Part of a small language model's weights: 18.6M parameters.
MLP neurons of a small language model. Each row is named by its layer, matrix (gate and up: input weights) and neuron, and shows model dimensions 0-127. Each number is 128 + 32 x the weight over its row's rms, rounded and kept within 0 to 255. A neuron's up and down rows have the sign that makes its largest values positive.
Before each neuron's rows, "fires in" lists the words (lower case) most often at its 100 highest values on Wikipedia text that the model never trained on. A number after a token or word is its count.

fires in: "following" 20, "given" 16, "noddy" 5, "time" 4, "cause" 4, "same" 4
L2.gate476 [ 90 122 140 118 166 178 127  87 128  68 129 164  82  88 145 116  91 128 143 125 121 110 140  94 120 104 101 169 115 148 149  79 164 117  90  97 105 111  92 133 107 189 103 126  93 191 103 165 103 141 144  98 147 136 120 115 195 140 174 129  88 122 105 106 151  97 105 127  93  83 155  79  96 180 136  90  69 139 174  91 133 142 160 144 139  98 121 191  84 134 146  77 150 144 138 205 129 110 118 125 151 158 129 137 151 120 195 110 156 198 112 149 135 120  96 167  92 121 130  75 101  53  88 111 114 107  94 114]
L2.up476 [104 109 111  89 106 149  90 103 212 155 192 146  95 137 132 136 143 168 127 103 168 132 142 135 152  38 115 153 122 119 142  99  80 111 140 109 151 138 134 145 166 114 115 103 105 177  34 136 138 121 171 131 147 106 159 166 116 159 119 100 129 129 103 157 147 124 193 182  97 151  99  48  99 164 114 120 137 128 201 122  80 115 164 133 141 119 105 121 103 144 176 121 122 164 161 171 184 104 160 139  98  91 109 159 145 189  86 181 137 176 125 169 114 120 173 176 159 101 159 120 136  71 121 180 145 116 117 144]

fires in: "its" 64, "gives" 8, "give" 8, "gave" 8, "giving" 4
L2.gate42 [130 128 141 114 188 147 129 154 207 121 100 140 143 130 183 120 125 170 195  66  53 153 112 145 127 139 130 145  97 108 142  94 166 109  91 128 110  68  64 110 157 153 146 110 156 111 141  98 123 107 161 140 123 126 154 127 119 156  91 108  62 126 132 124 140 127 119 100 102 141  43 143 137  94 122 185 121 139 124  79 124 120 110  99 156 139 120 126 121  97  67 114  72 171  95 144 125 126 134 185 152  93 135  81 103 128  56 128  92 129 137 159 161 114 114 104 117 196 184 116 148  83  95  76 109 176  91  49]
L2.up42 [162 182  56 132 163  74 127 151 147 144 160 147  88 100 177 177  84 168 135 105 103 135 126 155 113 178 105 136 152  66  84 147  93 139 145 149 103  54 112 136 126 126 113 142 102  96 102 169  92 169 115 120 133 162 146 107  92 142 134 173 127 151 167 175 105 142 147  53 109  77 129 183 116 113 139 171 135 112 169 108 164 104 124  96 139 148 136 151 142 113 104 124 135 130 130 121 115 160 146 130 171 107 135 129 165 155 106 186 178 119  93 102 122  71 174 165 193  98 139 166 135  89 113  71 130 158 115  86]

fires in: "of" 59, "in" 32
L2.gate66 [188  78  40 104 118 142 159 118 179 151 139 122 141 104 121 152 130 133  93 151 135  93 130  42 164 132 116  80  96  96 135 149 156 162 148 174 139 153 175 156 126 174 139  76  72 128 121 122 132 104 115  81  80 103 126 150 117 112 164 125 118 185 153 126 166  91 167  46 104 116 106  96 105  81 113  87 151 179 162 114 134 162 131 141 109 152 110 131 119 115 103 109 133 116  99  82 125 125 138 105 136 113 162 125  62 113 126 139 131 220  94 114  91 172 167 134 162 197 122 136 115 108  68 110 124 128 121 117]
L2.up66 [140 161 120 178 117 142 150  79 183  51 148 120 147 179 147 113 130 136 171  88 160 145 101 106 127 159 196  74 112 140 116  89 147 149 150  82 173 142 104 123  73 127 120 118  97 176  83 130 117  99 129 162 118 150 104 166 129 159 133 137 104 153 129 104 137  75  21 130 115  90  95 132 124 158 162  77 143 115 118 141 120 101 134 132 206 116 185 175 154 117 122 149 119  84 158 131  93 133 163 106 104 117  89  84 139 102 102 172  68 146 147 181 165 101 107 129 110  91 136 130 136 131 170 140 195  90 116 116]

fires in: "who" 38, "that" 36, "which" 25
L7.gate608 [143 141 128 169 146  99  89 173 157 118 115  89 165 106 115 141 107 154  99  89  66 118  61 142 139 177  73 143 124 107 198 164 156  81 124 162 147 110 159  96 188  77 142 133  91 155 116  90 121 172 114 179 148 118 125 106 125  91 170 151 199 165  94  95 132 117 118 183 108 108  74 131  91 162 113 129  98 168 204 143 112 158 110 152 150 178 147 153 173 122 137 100 193 101 231 140 143 163 169 181 138 108  93 115 149 115 172 112 182 172 119 130 118  96 152 113 184 151 122  93 116 125 125 143 132 112  92 185]
L7.up608 [118 200 132 112  90 166 148 212 111 136  82 102 179 131  54 104 111 184 169 146  81 145  98  71  90 140 126 130 108 160 149 139 115 223 120 180 143  50 175 167 113 115 128 118  87 115 113 113  42 110  89 123 128  83 140 164 101 104 112 175 114 202  86 112 138  88 138 164 116  75 144 116 143 151  82 136 168 140 141  86 140 149 145 152 140 203 130 121 178 185 105  51 105 106 128 103  83 132 111 177 167 143 165 154 120 144 109 131 155 140 103 153 146  90 179 127 198 161 123  97 144 117 150  99 153 130 124  89]

fires in: "the" 25, "his" 15, "s" 11, "of" 8, "a" 8, "is" 4
L9.gate489 [ 94 139 132 126  73 168  17 156 130 119 143 101 161 112 109  73  88 101  91  80 153 119 188 142  91 142 165 114 113 108 112 172 210  61 125 179 154 119 168 196 158 131  95 140 169 135  93 150 170 110 207 136 160  82 131 100 118  86  95 140 171 102  77 143 166 182 135 105  97 153 123 150 130 159 110 127 161  96  98  90 195 111 131  69 148 167 158 138 142 124 119 132 168 133 147  72 117  83 114 154 112  64  88 145  97 102  70 106 127 128 165 117 129 102 151 104 110 166 209 115 152  79  59 105  83  99 116 104]
L9.up489 [ 61 155 144 123 117 194  30 126 122 168 112 122 170 115 125 161 137 104 136 129 117  76 129 185 101 133 155 129  94 103 104  60 177 130 133 160 124 129 139  91 146 136 127 151 131 123 104 173 109 101 141  62 106  74 138 106 139 185 179 100  86 145  90 141 192 190 122 133 151 129 152 141 117 134 135  93 133 133 149 102 160 112 136  96 160 138 146 128 170 171 178 152 163 116 117 118 157 108 164 100 113 107 176 118  73 103  97 132 102 176 104 114 159 106 157 104 112  92 136 136 137 119  95 155  92 158 131 164]

fires in: "some" 32, "back" 17, "one" 11, "such" 7, "those" 6, "each" 5
L2.gate359 [126  86  86 165 183  98  94  91 182 151 113 110 149 109 140 129 194 127 146 117  67  98 158  86  60 154 132 153 100 119 139 104 184 152 127  57 140 138 136 128 149  93 146 157 149 146 144  97 113 153 208 138 104 137 126 139 144  51 168 116 105 115 131 168 176 131  75 128 124 121 120 133 102  76 105 155 110 130 109 133  58  91 127 102 161  56 125 154 117 154 181  95 118 156 100 137 177 144 134  81 101 112 230 120 176  38 128 155 158 137 114 104 169 119 133 143 130  72 133 153  96 135  53 135 133 120 138 158]
L2.up359 [124 138 120 123 147 123 137  33  81 102  74  80 133 117  97  99 139 162 127 102 131 157 155 115  62   7  92 114 120  97 156 100  75  85 196  70 113 165 151 141  73 122 211 137  84  89 104 133  66 102  83  93 118 135 110 126  93  63 156 128 133 128 142 118 138 145 186 112 195 112 144 123 159 123 148  89 209 138 114 160 115  53 109 115 111 124 101 130 117 118 123 139 133 139 139  98 115 156 169  92  83 104  93 126 169  88 127 122 174  89  97 128 123 124  97  97 116 152 124 153 128 163 102 142 110 152  71 138]

fires in: "in" 50, "of" 27, "from" 21
L5.gate701 [203 115  99 109 117 151  88 112  95 119 186 102 162 120 133 141 117 165  76 160 115  90 134 112  69 183 118 103 165 123 131 125 134 115  80 162  15 133 101 101 139  96 121  97 182 102  59 121  63 117  55  77 127 111 138 120 111 134 154 120 139 109 138 137 159 128  77 119  68 110 126 152  90  85  98  76  77  90 121 141 127 154  59  91 115  77 133  95 137 144 112 154 117 102 133 118 118 142  88 133 145 165 123 109  84  76 158 134 120 146 141 163  95 127 203 170 129 109 133 141 149 148 133  65 107 100 110 116]
L5.up701 [130 173  85 168 121 133 165 164 134 122 159  88 144 145 147 126 126 142 195 156  71 138  93 170 142 150 224 165 135 164 156 102 150 126  81 105 179 163 115 186  90 166 108 149 103 116  99  81 154  83 152 196 137 134 104 193 119 134 131  94 142 102 132 168 152 106 115 146  84  88  87 131  97 173 100 115 155 147 147 106 189 151  87 121  97  96 113  90 140  98  95 118 131 105 128  80 111 153 111 128 149 140 131 127 120 124  74 122 121 100  89 120 130 145 124 169 138 121 150 208 115 154 134  96 119 148 157 106]

fires in: "other" 36, "another" 9, "addition" 9, "further" 8, "similar" 6, "additional" 5
L2.gate475 [168 116 110 114 132 152 126 128 148  76  99 135 118 148  95 139 144 113 113 140 153  54  64 129  72 146 128 116  97 151 133 113 133  61 115 133 179 118 174 117 153 140 153  65  94 203  95 108 141 127 128  87 168 142 141 150 144 115 178 123 140  92  87 194 135 102  69  95 176  96 179 146 121 109 141 150 151 102 123 161 117  88 181 122  58 151 148 131 167 138 156 101 156 167 177 124 137 135 196 120 113 159 126 115 138 107 136 136  53 129 131 156 201 146 133 117 161 162 122 113 104 110 142 142  80 119 101  91]
L2.up475 [ 93 139 143 118 108  89  95 133 137 168 116  96 130 155 164 129 147 111 132 136 132  96 114  50 106 106 164 188 129  99 163 182 126  89 151 132  37 113 152  76 112 143  95 145 157 184 131  50  95 160 111 148 151 128  95 122  79 137 129 149 116 123  44  88  54 174 132 106 154 109 193 170 181 146 111 164 178  74 143 128  85 112 114  83 223 161 102 158 127 118 106  51 113 150 151 158  78 170 114 125 135 122  83 113 138 102  81 148 117 102 121 102 159 101 154  73  48 138 163 120 157  88 145 131 141 128  97  82]

fires in: "such" 19, "only" 17, "those" 14, "other" 7
L3.gate168 [179  52 118  93 194  61 151 114 124 177 132  85 177 105 170 172 151 117  96 130 140  88 171  87 103  64 126 113 148 162 127 125 132 140  80 120 102 196 133 135 134  82 125 111 134 147 119 149 153 145 138 142  96 110  96  98 131 100 171 103 179  99 137 184 125 141  80 124 139 135 181 159 120 152 187 177 139  74 179  97  92 121 143 107 124 131 114 128 170 134 159  86 165  73 156  96  70 129 146 165 113  89 132 146 123 136 123 106 122 136 103 176 190 145 139 156 147 167 142 108 177  90 108  74 128 147 133 106]
L3.up168 [154 134 122  98 133 121  89 171 182  98 163 110  75 107 156 153 106  96 131  91  84 153  89 180  83  79 107 135 162 158 168  96 145 127 125 108 168 122 107 104 147 106 171 119 135 133  37 146 161 119  87 163 130 110 131 114 166  73 134 186 152 136 102  95 130  94 149 116 185 143 133 128  81  96 126 148 113 133 136 208 172 138 123 104  89 110 164 104 100  63 101 160 167 140 126 255 164 108 167 130 166 164  77 197 115 141 163 140 122  88 138  43 164  88  89 132 122 117  71 135 104 202 134 163 186 183  68 149]

fires in: "over" 20, "on" 14, "around" 10, "than" 7, "of" 6, "about" 4
L9.gate589 [145 100 160 126 138 163 190 140 154 152  65 132 114  94 141  82 157 121 135  97  87 117 123  91 143 136 167  98  81 182 178  96 156 124 126 146  92 169 140 112 123 193 142 135 144 121 146 144 192 150 156 145 151 157  14 148 143 129 169  91 232  96 186 161 111 155 132 113 103 108 149 166 111 107 124 100 107 120 131 104 134  59  88 118 128 163 133  81 126 118 105 120 132 117  92 109  96 106 144 183 141 102  86 119 175 157 137 170 107 149 119 120  98 128 172  81 137  89 171 148 216 160 133 101 114 176 172 140]
L9.up589 [108 113 140 122  63 148 129  68 123 138 131 151 104  84  91 116 123 163 157 108 176 105 152 102 154  85 156 159 114 165 156 113 116 118 125 125 155 135 107 105 123 117  97 115 175 119 154  72 130  79 178 112 204 132 120 164 143  90 120 112 131 180 151 203 125 177 114 111  83 153  95 146 114 186 130 114  74 150 135  89  90  76  58 156 156 109 168 138 143 195 130 125  46  69 136 140 172 125  75  98 130 162 114 149 130 118 145  87 139  35  64 150 133 116 119 131 195 109  70 138 194  54 176 161  89 123 118 138]

fires in: "which" 53, "that" 29, "what" 15
L5.gate257 [167 140 169 196 126 101 128 154  94 124 115 112  97 165 144 122 134 137 175 105 115 121 105 150 120 104 132 145 153 139 142 178 164  68  93 155 150  93 167 136  98 118  91  85 157 151 174  76 190 115 138 171 154  85 175 145 105 122 118 148 150 132 109 156 106 159 145 155 153 110 106 162  80 138 143 136 122 125 145  86  99 149 133 127 127 100 134 118 192  73 129 101 133  63 150 180 162 102 173 231 157 173  47 130  99 145 111 128 141 152  79 150  81 140  98 146 162  95 132 187 133  97 118  89 176 121 117 116]
L5.up257 [144 195 123 228 154  76 146 119 154  89  82 195 100 171 168 133 116 129 135 102  99 160 130 108  59 143  64 127  64 119 140 112 126 147 134  88 145 119 144 111 210 101 133 135  66  86 170 109 162 110 186 141 160 170 132  99 114 127 114 181 166 130  64 109 119 164 152 134  77  86 149 126 138 177 143 116 138 115 190 186 145 157  93 107  91 184 102 166 155 145 127 150  68 111 104 120 115 140  90 189 154 164 123 187 134 127 137 107 142 164  91 152 113 126 125 152 128  92 151  90  87  96 133 117 155 100 129 155]

fires in: "that" 33, "following" 19, "same" 14, "this" 14
L9.gate220 [152 192 126 117 147 173 177 141 190 136 129 148 132 123 130 109  95 112 134  98 170 187  58 144 129 128 122 141 145 107 120 118 137 124  77 154 124 123 119 136 102  99 155 114  58 217  90 100  94 163 145 104  85 141 119 155 185  73 120 137 105 139 144 117 123  77 184  88  79 125 135 111 208 109  82 134 148 126 147 171 108 194  70  56  91 192 103 106  81  86 126  95 162 105 137 138 124 141  87 163 146 131 162  91 160 116 146 126 167 103  79 122 167  43 129 188 105 105 148 132 124 132  94 132 133  91 122  91]
L9.up220 [147 117 132 120 199 114 183  74 184 144 101 120 160  90 167 142 176 141 132 112 183 130  88 144 162 148 115 128 151 118 136 138  95 117 115 120 107  78  95 144 107 180 132 173  65 158 109 110  74 132 116 149  75 173 161 119  92 176 126 151 105 123  49 175 173 144 125 105 131 161  76 141  76 143 200 175 112 116 129 148 118  59 116  97 119 117  96 176  99 131 117 145 102 146 117  94 120 115  93 102  99 178 130 133 128 126  86 169 147 148 124 108 155 145 178 150  95 216  98 173 130 101 156  90 155 193  70 169]

fires in: "which" 20, "who" 18, "when" 16, "where" 14, "whose" 6, "how" 5
L5.gate121 [ 94 133 192 160 142 102 147 115 138  97 149 150 142 112 121 153 158 129 109 159  81 151 141 146  82 202  94 156 123 174  67 148 100 123  99 123 105 114  52  91 104  86 101 111 180 160 168 116 176  96 177 131 162  87 198 140  95 112 119 107 170 208 115 102 132 189  74 149 188 127 145  87 134 119 110  91  85 113 128 100  96 127 182 139 148 135 156 108 142 172 112 125 146 134 132 147 115  73 158 115 122 125 125 141 146 144 155 186  68 212 163 166  68 106 193 167 152 133  83 107 128  99 168 149 145 117 147 157]
L5.up121 [112 180 154 121 118 104 159 128 153 126 133 112  69 126 184 132 119 115  99 179 106  99 151 127 115 160 124 102 146 114  91 141 126 181 123 149 125 162 103  91 160 148 113 125  86 107 126 144  93 144 159  87 115 122  99 138  96 133  93 156 168  83 162 160 136  58 179 161 113 178 150  95 139 158 130 136  77 103 141  66 114 136 121  84 154  87 144 146 159 176 121 100  92  33  98 131 165 137 115 144 193 118 192 161 134  96 140 182 121 162  30 156 124 166  89  94 120 110 181 207 148 146  86  95 136  78 216 157]

fires in: "out" 43, "as" 7, "work" 5, "short" 4, "due" 4
L2.gate329 [137 130  80 165  97 160 151  79 143 202 127 132 140 111 125  98  96 147 187 125 111  48 146  74 130 125 105 127 119 176  86 121 148 183 129 129 125 196 174 119 142 160 107  95 116 147  65  95 141  95 168 134 152 119 109 127 118 132 118 102 107 114 133 145 138 138 110 128 131 111 149 127 139 130 116 147 139 119  78 117 164  98 136 134  90 153 155 187 182 159 169 119 145 148 126 134 130 135 159  97 148 170 139 200  94 113 111  84 106 116  72  75 154 112  82 161 154 109 128 103 174 193 108 171 133 173 169 171]
L2.up329 [ 78  97 121 162 127 194 139 166  64 162 106 151 112 150  95 166 158 133  41 111 107 112 112 173 183 135 149  96 130 116  63 205 117 140 149 151 156 123 134 139  93 114 138 125 115 112  95  90 140  88 141  98 136 142 114 142 126 122 157  94  90 125 144 115 130 143 127 138 201  82 172 164 142 123 119 157 159 159  86  77 164 112  94 151 148 122 130 131 114 172 153 125 178  91 135 131 110 139 140 133 190 106 185 162  89  72 132 185  98 142  96 136 133  57 126 139 145  69 155 132 106 133 146 114 121 138 124 155]

fires in: "of" 36, "just" 17, "few" 9, "almost" 8, "than" 7, "about" 5
L2.gate239 [123 140 136 152 120  87 115 136 115 182 114 155 171 100  97 148 100 119 176 105 128  93  92 107 151 142  80 123 111 169 127  89 157 130  81 101 120 162 161 121 107 146 160 171  99 194 121 141 118  94 128 113 142 127 129 113 136 185  86 107  82  94 166 104 155 134 145 105  73 108 163 172 132 105 113 125 133 119 129 186 156 114 120  99 150 131 152 111 112 130  90  87  73 106  53 106  74  99 106 229 203 154  90 111  92 160 134 133 109  87 155 109 143 163 181 116 191 111 127 161  89 137 128 184  97 118  96 131]
L2.up239 [138  92 136 108 102 145 178 120  85 143 110  95 155 155 155 141 100 139 135  75  63 170 152 137 170 159 121 130  55 113 147 105 121 137 100 145 110  77  83 165  89  43  98 150 155 127 148  75 119 194 109 135 137 116  84 166 144 152 129 112 158 123 147 134 116 143 187 110 138 145 106 145 131 119 108 108 151 110  99 110 126 111 177 129 139 127 146  75 135 158 160 110  83 128 124 135 140 150 201 110 101 143 132 178 166 121 132 120 146 174  94 149 134 153  80  94 120  98 195 160 175  95 148 102 146  70  57  39]

fires in: "as" 71, "how" 14, "according" 5
L5.gate245 [138 190 138 176  94 150 115 135  87 125 153 167 179 133 123 163 136 124 156 188 161 148 132 167 129 154 145 141  45 149 104 155  70 173 156 167 123 127 105 104  94  99 173 140 173  62 125 127 100 115 135 142 114 106 152 145  97 122 103  69  98 141 133 141 150 153 138  92 121 139  84 124  99 122 124 117 111 114 187 114 131  36 100 127 180 118 110 143 133 206  63 178 166 188  95 105 139 107 145 129 159 113 150 122 126  84 152 122 143 110 153 115 126 122 161 111 113 153 160 169 142 158 122 150 134 146 129  48]
L5.up245 [149  67 126 175 124 152 167 113 161 170 151 103 108 102  99 130 121 141 152 163 144  94 146 133 148 126 106 148 137  80 148 182 177 178 102 149  99 110 210 109 104  65 170 147  91 103 110  99 117 128 176  54  96  75  95 151 106  91  93 134  54 112 116 109 160 132 119 122 126 122 159 118  81 167 141 109 125 128 155  99 164 140 129 180 166 118 176 159 187 188 122 175 110 119 162 127 160 103 137 109 163 106 164 198 137  78 188 170 131 142 131 108 143 107  77 108 107 155 160 181 162 138  99 151 130 130 144  98]

fires in: "to" 76, "on" 5, "as" 4
L7.gate15 [124 102 143 158  82 156 153  85 156 141 130 173 150 105 136 126  80 151 119 115  77 105 131 145 145 158  84  92 135 153 147 141 146 148  82 146 127 148 150 156 154 178  49 157  86 119  73 130 139  86 108  93 150 146 121 161 204  92 163 112 113 115 128 124 149 105 114 110 116 117 124 129 119  73 113 121 183  89 159 141 143  80 101 174 103  97 125  94 175 152 114 148 176 105  81 133 135 170 145  90 136 139  69  73 138 152 140 160 146 166  85 141 192 139  71 140 144 149 177  63 135 232 124 231 153 180 142 163]
L7.up15 [181 104 116 140  87 181 153  62 129 173 175 161 156 114 108  79  77 129 115 118 109 116 190 147  98 127  95  96  68 122 106 150 134 191 220 161 140  86 107 135 144 105 112 122 162 145 135 104 172 160 120  85  73  83  73 149 170  84 137 101  96 124 110 133 176 169 154 103 118 120 131  85 145 134 101 176 191 151 121 119 135 129 103 163 176 108 203 151 123 183  81 102 148 101 116  55 114 103 115 128 162 137 157 120 158 130 120  89 143 146 168  95 165  67 103 159 119 125 112 109 129 187 150 181 132 154 141 133]

fires in: "of" 25, "s" 19, "whose" 9
L2.gate522 [123 109 103 119 118 176 132 120 157 142 149 101 123  92 155  68 119 145 113 103  96 153 184 177 190 155  77 107 138 128 115 102 153 144  94 161 127  97 169 117 138 150 130 110 104 142 153 111 121 105 171  80 144 156  93 175 148  88  96 139 115 128 106 110 160  84 153 125 130 212  68 190 123 112  73  59  90 205 108 111 212 148 106 109 143 137  85 100 168 137 164 127  85 110 132 160 141 149 174 134 116 122 160 125 125 126  74 135  95 145 190 127 149 112 165 123 109 178 106 136 123  98 134 146 127 106 135 159]
L2.up522 [190  70 133 136 141 111 146 119  94  66 156 111  97 129 133 122  99  76 124  93 151 136 149 157 150 157 126  82 101 160 160 130 110 152 120 138 151 120 165 106 160 162 124 128  81 174 122  72  96  90 102 144 113 129 118 124 169 158 170 115  92 177 171 184 170 163 123 121  66 162 108 152  79 142  28  81 105 132  98 169 197 147  90 138 141 164 150 111  91 165 127  89 102 100 131 142  93 178 132 153 158 114  96 141 161 134  87 127  85  94  79 114 158  95 148 134 121  69 160 170 112 125 124 127 149 128 183 170]

fires in: "of" 27, "one" 12, "as" 10, "part" 8, "among" 6, "example" 5
L3.gate340 [102  88 117 104  70 206 124 143 130 120  85 108 139 110 199  98 130 109 126  88 134  90 199 136 117 169 109 191 139 135  89 148 168 131 158 154 121 105 112 117 151 116 181 165 143  74 137  75  94 134 134 110 142  98 138 146 160  85 114  78 131  92 168 144 112  86 153 133 139 146 192 143 177 142 122 150 168 143  96 157 124 167 129 108 143 148 124 132 117 157 150 158 119 153  86  86 114 124  91 118 120 104 147 157 134 149 168 195 173 140 170 126 121 157  68  74 113 150 148 120  84 105 110 183  74 184 107 138]
L3.up340 [142 205 126 142 111 166 117 112  68 181  71 132 127 141 127 151 137 111 133  80 115 136  90 146 155 169 101 139 219 149 148 158 176 107  87 143 145 141  96 124 145 108  98 121  80 112  91  97  79 140 140 216 113 162  72 139 126 129  79 138 165 174  99 112 172 118 104 126 113 160 120 162 164  45 170 147 121  95 123 119 127 124  78 116 132 106  67 155  48 122 109 132 107 140 126 154 179 216 145 126  93 114  98  91 147 154  64 194 161  89  97 116 196 141 143 110 173 114 110 127  74 147  97 188 105  94  94 118]

fires in: "of" 22, "under" 19, "against" 15, "with" 8, "for" 6, "about" 6
L5.gate82 [ 65 106 184 136 163  94 126 118 163 102 117 128 135 184 135 115 122 117 106 161  95  98 101  97 143 109 189 108  87 158 117  82 128 166 144  81  97 135 127 102 175 202 100 130  76 128 138 130 103 153 182 134 113 140 175 153 151 153 118 126  62 190  81 140 216 107 103 154 141  87 108 151  79 132  92 120  93 185 109 130 107 177 109 102  95 154 142 166 135 197 155 129 166  97 151 186 142 144 115 188 132 160 124 120  76 116 164 127 197 200 102 128 157 161  77 108 145 138 148 154 136 138 114 154 108 147  99 144]
L5.up82 [ 90 199 196 227 187 100 137 148 160  80  91 117  97 171 138 143 154 179 157 166 102  89 144 153 133 138 121 156 112 129  99 140 127 144 143  96 150 173 164 103 179 153 125 123 108 186  56 120 134  98 115 114  89  76 104 125  98  67 161 152 147 146 140 160 158 130 112 142 145 123 172 135  70  59  87 128 119  76 113 131 108 148 122 162 148  93 168 162 110 160 130 165 155 101 158 104 133 157 122 157 140 127 121 137  97 139  69 141 147 158  65 179 109 130  88  99 131 189 137 141 119  75 119 109 170 144 156 115]

fires in: "the" 26, "o" 10, "first" 9, "u" 5
L7.gate219 [205 118 101 103 132 114 134 172  62  88 175 148 161 178 108 139  96 101 103 108 150  78 149  97 142 116 118  89 110 110 127 174 131 158 153 171 129 109  67 144 183 108 114 117 106 118 135  86 132 125 136 106 107 150 138 134 188 129 131 165 134 137 114 118 147 130 190 138 139 100 177 144 144 178 144 121  98 120 184 108 158 107 116  89  86 151 145  92 148 162 112 176 163  97 116 146 188  70 125 122 131  67 107 138  90  66  85 109 117 118  91 127 137 158  62 160  93 127  84 121  98  91 100  82 161 122 112 154]
L7.up219 [174 124 193  99  91  82 114 174  89 105 191 155 122 117 131 177  82 139 167 148 150 150 111 142 141 137  87 121 102 135 115 150 156 120 134 171 145  98 137  50 147 145  86 122 185 196  68 108  64 145 111 147  89 104 132 102 143 104 108 126 153  95 112 123 119 138 122 104 164 140 163 126 131 120 156 127 143  85 226 117 150 130 147 115 124 139 171  87 133 150 213 129 119 151 101  63 108 108 161  78 131 107 126  86 169 115 107 119  54 151 139 143 143  93 109 175  82 158 144  99 132  81  91  67 149 186 128 132]

fires in: "of" 21, "in" 14, "s" 11, "percent" 5, "c" 5, "much" 4
L7.gate130 [148  89 147 172 134 115 129 106 148 135 101 151 177  98 109 137 118  63  96 157 110 137 140 140 106 109 138 154  93 119 159 111  89 131 137 134 146 119 119 108  73  98 163  86 142 148 126 108 142  94 164  92 125 106  48 154 151 132 173 114 109 199  95  83  97 104 154 103 194  93 104  87  82 145 124  70 144 164  54  63 101 134  89 132 136 121  89 155  58 180 115  83 124 190 169 125  80 151  88 135 111 158  86 111 123  86 132 141 144 108 120 101 122 202 159 111 140 175 150 132 122 193 140 106 132 149 108  96]
L7.up130 [ 97 172 119 137 163 182 164 167 152 181 157 148 132 124 184 168 106 148 156 112 136 126 102 133 121 144 142 116 112  90 172 152 136 151  86 134 145 126 105  56 135 101 105  87 106  89  24 158 120  89 162 131 108  98 156 132  95 107  67  84  89 152 166 139 118 113  84 122 152 174  94 148 184 172 172  69  72  93 159 106 150 119 151  82 153  57 171 101 156 157 109 166 145 117  86 119 128 139  89 131 190 170  75 109 151  74  94 172 110  85  98  97 112 107 164 102 145 145  82  92 185 165 112 138 137 173 110 160]

fires in: "the" 88
L3.gate444 [ 99 130 155 187 107 122 131 168 131 158 129 132 177 124 131 103 155 152 109  88 126 158 118 161  80 164 146  94 133 107 133 221 150  99 161 105  99  92 129 196 132  54 132 109  58 132  71  85 205 134 128 152 156 105  75  96 114 123 127 193 101 141 126  48 153 133 135 114 111 156  58 139 184 107  99 113 149  63 140 173 183 150 130 141  96 169 145 127 152  75  98 157 151 148 110 101 117  83 135 124  98  76 136 157 108  87 180  69 128 141 105 110  92 165 143 102 131 107 138 134 136 119 103 108 143 109  88 151]
L3.up444 [191 216 193  46 137 138 119 140 115 113 160 116 108  78  92  98 112  78 147 135 111 152  76 106  78  95 136 131 115  86 117 121 159 155 168  69 176 125 114 119 145  49 162 133 157  93 151 150 112 136  33 162 153 180 139 127 117 140 114 187 154 140  88 144 113 130  96 124 146 136 139 105 133 133 130  42 156 127 167 135 166 105 145 148 153 139 175  92 176 100 166 144  71 132 117 185 167  88 128  42  72  64  90 111  79  75 128  89 171 175 135 166 107 135  96 129 125 152 129 176  84 156 129  66  89 126 100 148]

fires in: "part" 17, "in" 15, "out" 8, "as" 8, "favor" 7, "one" 4
L9.gate621 [170 157 159 172 117 142 150 131 149 123  89  82 101 122 200 139 119 152 143 124 147  85 131  70 119  73  68 115 130 108 112 154 133 166  90 118 120 149 107 169 144 110  84 118 106 124 185 116 189 103 163 137  90 116 100 109 154 121 117  95  92 128 148  89  91 140 150 137 130 120 183 111 150 155  96  64 147 161 124 144 124  98  46 176 112 156 134 200  87 221 143 145 158 188  74  89 134 129 125 178  94 156 118 178 160 152 148 121  70  60 111 147 109 184 125 110 143 122 159 125 120 133 170 100 118 100 123 175]
L9.up621 [142  69 113 121  86 109  85 118 107 163 108 125  36 128 101 129 111  88 164 161 116 110 112 139  44 124 100 133 151  40 136 118 136 104  97 136 150 108 104 147 105 163 136 141 132  82 126 140 155 148 124 135 177 159 117 114 117 174 143  95  92 160 135  96  91 161 110 150 169  71 107 165 104 115  98 141 126 128  88 121  67  65 137 116  86 152 161 162  88 184 114 207 123 116 148 132 123 112 133 122 145 112 108  92  62 102 152 143 112 163  72  68 138 146  93 111 108 155 141 101  98 109 188 154 105 140 166 125]

fires in: "was" 24, "his" 22, "as" 12, "he" 9, "also" 4
L7.gate155 [101 173 115 198  98 115 102 118 140 105 117 145 183 136 127  62 126 112 117 114 107 112 162 172 168 133 152 121  90 119 122 169  91 201 149 171 107 156 113 116 177  99 146  70 170 127 124 174 155 136 182 144 161  74 113 116 171 102 158 113 142 144 130 104 204 104 165  92  98 144 164 169 138 111 115 176  73  99 151 129 114 112 165 197 166 136 136 163 138 118  75 162 144 145 111 145 100  80  99 104 161 135 155 144  58  75 127 117 123  85  97 200 130 107 152 134 100 149  89 142 108  84 130 216 140  56 129 130]
L7.up155 [174 147 107 176 143 158 107 151 161 133 158 122 166 164 133 149 145 207 132 123 138 152 115 157  93 126 130 121  71 131  41 122  80 167 153 131 158 136 126  79 136  97  85 150 155 126  77 227 119 128 116 137  89 146  92 163 140  98 125 126 110 109 137 185 111 125 158  75  74 113 174  85 177 143 105  73  82  95 141 134 159 115 155 148 164 102 166 167  87 115 132 153 166 118  47 136 187 126 119 103 160 149 101 148 102  93 134 101 147 117  96  90  82  92 102 167 134 107 134  65  75 127 153 189 109 119 137 142]